Weights of a small GPT-style language model, trained from scratch on English Wikipedia.
Size: 10 layers, 62.4M parameters.
Architecture: RMSNorm before each block, rotary positions, no biases in attention or MLP.
Training: a variant of Adam for these matrices, 10948 steps.
MLP neurons of a small language model. Each row is named by its layer, matrix (gate and up: input weights) and neuron, and shows model dimensions 0-95. Each number is 128 + 24 x the weight over its row's rms, rounded and kept within 0 to 255. Numbers have three digits each. A neuron's up and down rows have the sign that makes its largest values positive.
After each neuron's rows, "fires in" lists the words (lower case) most often at its 100 highest values on Wikipedia text that the model never trained on. A number after a token or word is its count.

L6.gate855:109097113137111112159144134111116074082133116135184118135168122107129137142140103118143119129156111146097095093111095127144120145096127105091108135137147123123088132111140133151110139153093072116122105122112132145145117158143123112105129163148142075124122145102078120142117094151108147150
L6.up855:125155146118162135106156102136140132164164127120093134123107120150152091107097119116130125139125106153129144118159130145095152098139120140100174136104123133125166129116116095145133114114117146141134145126086134121153139111141132150096115119122102131115147121118156157132076117085100118141
fires in: "a" 21, "as" 14, "for" 8, "of" 6, "played" 4, "made" 4

L6.gate481:138098132130170087118117102077139119137136138094125107084116117134129169161114085127124089113122139110178119111116071150145146103112076107133100150111113136074150114129165099122140164146126106115119140118135102128155132116106138100083105122114100134131122115124104094154116109125095074146
L6.up481:081130116130172116124104149151133125113090137156140150113134149138045064172097089133143104178136088124149123132141122135145115096080144115144143138109127118135124151101115104149141145139119118131137143129153132131139127103109128123066143136160149100137140121128109135118132111126121117109
fires in: "as" 99

L2.gate1573:119143155098126106176063139140143138086125133119114102145112160159095132117122083140118147164117124180179101146174126116126102109146151120125115144123154097119123108176117156125163140183110119113172105145124168146147092104142165144140115109127193136154119128097137141141140141102154199108
L2.up1573:111132127106108167123129091118131106108134135145094131119115158160125086120118093128090104154126125108164126101128107143164122093153175114128129147136156116146144144180159132127160109162117122081143145154141125159136102089167175123151120068116150163151162123135127126163195142087151143113
fires in: "season" 48, "war" 11, "service" 5, "seasons" 4

L5.gate140:137146161158135076156130113156114142137106141123124138110133135152081133093154108142119118104145136129118133133111150120139112167121167125147145184119131140134149089140141095105128120121148132137138127163118146120136108193158097122124171129098101102172128074143199132147143129140087151100
L5.up140:147086107153124135118116075136115134144146122133098127107108122114109131126173135140102147125111160166091104117101150114123150128138119172143147176147076112131197163121123124129085140144111107105119111103122157153144156151128112136160115152129118105128150084166129108120126110107061149124
fires in: "one" 38, "premier" 5, "history" 4, "he" 4, "god" 4

L2.gate691:166105121096133125136049079145069138081145119066085156157142164149151103111139126116147153137147158125142072153129093098155159128118118139085140110114127138131112127150138096155132134189135134153154132143119102144123150160140126135118162155105134093111140104115101143114129116158114145153
L2.up691:140115112127152145173122097139076088101152099108113128116131157152143144141153112148120125151165122109155118120118171147156100122142103168151117125135096121125133168163140138149159137113140101123155109112114162120128104107152128110100111122114102108166122127138102179139083129120156102162
fires in: "group" 26, "band" 24, "company" 18, "crew" 6, "battalion" 5, "gang" 4

L2.gate614:117118107150118135120108147116123149085128127120106112129154136096111107139083115115128135145094150137161154114109134072105136143109151119129125154148124145146135142147149088148118131155105142142153131132135098126144132142144171171186145134140153143126128105143115159092143155114134170146
L2.up614:146145132100136130143170133139098113079170148118084142147113151118112113172126147067141191156171141089131160115155144105147127117128138125099131111122110120131159131141122140136115096153089116134130122152155126144127170149097119180171112114122117132146157133185104116110149167085141133161
fires in: "band" 32, "committee" 16, "crew" 9, "council" 6

L2.gate787:106168147129141119109070114134144153145100150134170115151126131128111113130127113131143118138177164123142111114141097149132140133111111111120119169082162129118139105160180092074143180139143151120130132131146149160146126167105100102144127120148118090138154121101160048092111117117087172124
L2.up787:152127122134129126079132092121133141097142152114092129125180139081139130157123100168121137059105127111106157162192173103168127128142105118118123153140130172165120147150107114142128158113121135099124153115091108115165146166144074182085167087123121164153123101101109133111120109126129159108
fires in: "career" 44, "life" 28, "personal" 8

L5.gate698:142153130152109158178118115143168158132138116102159109115136109107118134122111109112110175200117099155131136130120156094102176142100099085139132132152116131117155128117124107123138098103069129101113157159140138163130124127127140130111110127122109146116134149070089160138101123140136168082
L5.up698:173101137112116179126125156113117098136139161111161144123137146145110131145080134169137121135122136130141129153096159136135091177130059165106139146126154101141105135129099162129102134113111105143090133081139121124144097128143168101159119121132156088165132112120130117169139167117147132110
fires in: "of" 53

L2.gate1709:123153091159132104146150136134103124136125112133109092142116122113116138215131067117120104080147125142137145111160115120109144128122129089082122129138147148099121129090139137140148143126061146147201109109128172127134193171134126092098149121164164145137127155102116105135109110079183126098
L2.up1709:127120135096157107134116093129119136134112131133145139112104120119103121153157116101112170112148147158150124116158142101110118076136138073148127134109070123120146122142130099190130140135116142111154133124169130088143142130116111099074134147127133125090108149114101173135110180133140120132
fires in: "this" 50, "that" 21, "these" 18, "following" 5

L2.gate1294:171117122107128120153149166104077145139152099109156108156107162144155109177142121175125143136140113114156120127123149099154138117144092142148102183158120113081079115126080149131104138136182148113153106133139194143126139121107116127140115149125156123126143128138165172152106144135125131104
L2.up1294:115144147121106130164153123145112121117137094137132156120099109128134151167126125173076160182105156155124141126137152132130125124126135106147152137139088118140108117134089112133137130132154114111168131080109149151136134100121116109134127103127155110160112168125151105085115146103118142114
fires in: "he" 37, "they" 19, "it" 12, "there" 11, "she" 4, "we" 4

L2.gate1159:156165122118110140140131152136134119116132109160156129125181125137129141144140134096121100067128097140124144113115140122119106136099082094130143151072104106124129085133147141118124107166141143114099103134149165146124150107133111119028121129109161146137135156109075165131114132145137120118
L2.up1159:106171108151110108125127114137102115161096146079111137097130154154109148187151135115092120128123095139125091126155145109131126133106136119166140129137192148125181125111121105132161172167126118107132114108128075130133121130124106085163123163125120106150160076106115162147148071184135142121
fires in: "first" 24, "1st" 9, "2nd" 8, "3rd" 5, "debut" 4, "8th" 4

L6.gate700:111111122135142119181101141153056093119058136106176180157175073135184118123131116146093106137105138106113132121107092111099129144183146116135112128112134076109138136143151113113142127144136113157102113127134137157120135137130136095134093106109141116107152129127146127127115122149112128123
L6.up700:159119111126123122104137158160141111114108111121157158134116107095166130127119158124162135149154120115121144139179151126119120130113143099143108112161122146120139157140132204144103080116120133135144184120157161156118163093132107098103091159159107135106118126152132103127130101180148106150
fires in: "on" 24, "in" 11, "is" 10, "was" 5, "a" 5

L5.gate496:119134098151065152146117155135098136133171114169150117126147124104085107146156110151127140144140159122127141082125153142126155131105114138121139132158108116121137124137132184086112134116123116107135117150137079139137119170163093162111141131119138125112153150151148139122146137146161121092
L5.up496:101125148162143096129151156180093116147134124092129143128175092107122137111155126139139142119153168155134106122166173130159171138129126107160140087148134105114204140110145102140121153118102101108193127144129096109116070111108127101170110133139155082133112117143186152118122152153082100140
fires in: "who" 49, "that" 17, "of" 12, "which" 10

L2.gate195:139107131133140111160154125140158128111130072157111122111142135154091173111077145176148163152153090146142125129127149132124117100132122119102122160148132148110134141142094134094130087146141140095127101125133153177141153114108083122105099120133185121148075161138100089124117085155157115129
L2.up195:075102105105099115107120142107150123132121132148126140113157130146135109176086140161155124165162125100165114110096151114153130090086130110096141111052127145119156130127140147164156151154138118123132151148110102141105132126130130104142161121168160088083105103126166109102120134129077115125
fires in: "him" 27, "them" 17, "it" 14, "there" 8

L6.gate380:151149140085116144159111140116096137137115117104177135169110127130107176153139101148134094147143150084078137118116114138094159133161099128184154116110129129110110127168137157140163111128123136117142173191164154130127063121103162129151151172145172102121110130128106114150120144101115143137
L6.up380:100151126139128111113112117104099109194110116136118086128093179144146139175165132145115115138121119141149145101160134149094137139143136154116094129133093110104177108122121156113119165108153144179143123162078138202106161136099118136154162185154127115087168151094139093133146106138110120116
fires in: "was" 21, "is" 16, "had" 13, "be" 8, "were" 8, "has" 5

L6.gate1336:141094099141128134165094122092139122134153163137105092133159126124114153162143099194134103152151120091138125115152142111081104126142128139103090115170168142163119107132130114117146168124125084135138108124130127199145161124095130130138150119147123082119107118106127130150133104129112167116
L6.up1336:133107124113071095153128151155096129138124158133124133113088099085152159100138078117101066107142123073133146133117148171126110134109127094115135156125123119116082105087118122143145167147164113111120173130133107123120129123085155102114147137125094148156116132160116174129114175141123129124
fires in: "as" 30, "very" 9, "so" 8, "too" 7, "how" 5

L2.gate746:116075095147149147138136141117120076112152119126155100185139140112167145138072127120136141109175147151143107140130120166073132136075162085111101132115156126136135080141105058109131182129115075171180106149111134144117154134153144117149111150128136076134118113108084127130101097128082111149
L2.up746:152164141105118130129125130180091127140161114112128162186142114083141148136129162118127105126147154114149110146138105125099135111122082110095147118139134129166102160139156116119133108101101098184132083119122139123158152141107135135121118108102172136135169107154154129090118130139135133170
fires in: "known" 25, "often" 9, "could" 9, "commonly" 7, "generally" 6

L2.gate1217:158162102135130122145089102142134070125129163099115145112085138113103147152119189133139159102150156090123087159115123120161136125088111149117139132120128146143146163123137122103174106139132160148122120137093109121102130125105130168140117138145128141124156084117190165115166145162103141143
L2.up1217:110130131123120123115113123173136128091140137084142152138105117134082110101106092123141135089096142083130140140114157110115120110127115138126173191171092112153124134095116045139147146140143125109160103099147127134134169137141112122141156129173090131140101148127115154126122107112125149100
fires in: "later" 20, "early" 15, "earlier" 7, "previous" 4, "life" 4

L6.gate1496:163165165145090125113095119112145143163135136145137101157120122083124164131120147093139106205131143171138089186128125119136165113150120110125136133133132116153118100106180165099109126100113125140060122106130098155132129166123082150162147085138096124152129080119082141128128134155095121134
L6.up1496:125125156094170138157143115105120126146126123124121138134134117111125123127112165163135100154153141177127144130160104104157095140134146135149122147139117100137132110128090143145133126164129159134124129184142115123159073120115091125098116129152112095117104141115122119103145120159113107152
fires in: "is" 52, "was" 18, "a" 14

L5.gate239:140128095120101176198107128110126113133136093106145117117139118096190144110144114141182090164117099165118145105113103126085165058139097130122133124137137127139115144089155142112118104125158109105126135100129145153119140117135131165134129118115161159156096146118144158109141105145143115123
L5.up239:120131175136163070185124156167174147109153112130109172134157142175149165116154101161128140161088098132095094124099097169102183153119198138111123141075150154154080134151130103175166136132132115132114098116130125111124137098125136144077166135144115145155109091093131128123101096124095120096
fires in: "while" 18, "than" 12, "with" 9, "as" 8, "or" 8

L5.gate817:123128132103155102119091087176111110134128165152096113145120089080130132090116123122118074079156119103122125061086065129160161130169113149161134128148176085131130121100129116093156148119116140160184112149085134162130161096120138128177148104124086138091119129097152119100156159102105139111
L5.up817:122141104132127119139122161150115123111109141086133107136084126116123079157173095129136149098181137080117130109074142159120123117135118078113104108078118139129142109141134115097147117136117118181123136096112101103111142126116152092145139112130139175089119145113143109096102157109145175111
fires in: "became" 13, "as" 12, "later" 11, "also" 9, "been" 8

L5.gate1261:091148142128103093105112159114126110126141106142139118159109159132133149096114135149122125128147148133146144149132131127099094136095172122120125146127120102145129109109114147071122115162113110153119144091121103147149109161125115103142140085125077123130121131156139115149160141147135149153
L5.up1261:146133121127126117123100058119136092106163115123115124101144143128101107115164171107133155119116145133114145119108151134111164113111121102145111086141077142109146196151099115161158153115096133152142115116139103150115102090115111120131142103107111186091120103152135112109121124137099145101
fires in: "in" 17, "cm" 16, "m" 9, "km" 6, "ft" 5

L5.gate1498:153162118126115152097104076107125147152108151125117122102121137128107156112132104118095131124165122185069184141105119097139144160132133149098133137125104123104095116130139135092142119104112122141106164173139078130108082172105130137138114137125080117151135104113118154095164117140108137124
L5.up1498:173115115139134118129127115184129131141090124164141131130132082096074109108124153148136102157147171168165101146109142108112114119157134097142130119113123151134144124122167144134122149137176172132117130155145145159104157152121112125081112146095164121111137126133106159110138119111120077148
fires in: "of" 27, "was" 14, "as" 10, "is" 4, "ekaterinburg" 4

L2.gate0:100121081080119113178084097134180129081132118134111140166154155153136080141099123080130144126107169143176114122138143080114134132143159124133135128094153174114120124108104144116124118127104152138140150091111094126153098122177162161106114169121110121163152107124182102112100080143165136113
L2.up0:124130127152102108146110098141129109178117133150137131129169154142099131179065103071108125085099123148156118149156135095104110119094159167174134136096147120120114126135135158073123137133121136161136128109142149136150134123125122123144117146098103127139112150100146129117195109129123162076
fires in: "years" 20, "year" 19, "century" 11, "1990s" 6, "1960s" 4, "1920s" 4

L5.gate856:078138116143140087151144158166097113094123104107123119159146148096134142153126134095119152147142127143123126144133151117142138117126110120112113105147104194134136148098098104145095139136112108105133137122121140094103124102149130124151067146113113146130093151095117172131104164145116141097
L5.up856:134159134141120138101143101092122144097107146172122102123104145130138111122126112086161090093127121108179143163122106116137135116135165155144123137140127124127125111131078184137127145117114127113131167139127142154158097095149121117111095114114088110098113150124155120109105153135108157123
fires in: "of" 48, "state" 5

L6.gate143:111146155125143157193130099113146122087107110107117107147127133066153130136132145173134154153113168130145107143089121157145147126119104140100139110138139162137108144204156164105137137109154108113123114152084093124129097102125153178137115109124110117092123093103113171161126158133097076099
L6.up143:125157153138125125139139143146165126138137135158081118135151124110120147105119145137074128125128119150116079132121153154085158157111092135112115141144180126152104130112158116123111151115124170162123119180125112127126171113092179125098119128150134111134155125116093151121085129148139116124
fires in: "was" 45, "is" 40, "be" 4, "been" 4

L6.gate689:101142147141141110126067154121121129124121151132134128127114131164130156157139134200120097126132109086148125061127106162133142135144118115131130089116155139144147117134136107144106114170117152126120127103112138180107076103120147134095135121132149111071107154156107124150118110126113125148
L6.up689:135136146120144114117139126141126126169129147113095129183132157139162106141143107159146161124097139179140143092150116097129099115144145101133123143136147108093074133112117136144110158107164131163107113108154134153079140121145098107120135110143113150115171137149120109124116118115148104142
fires in: "on" 92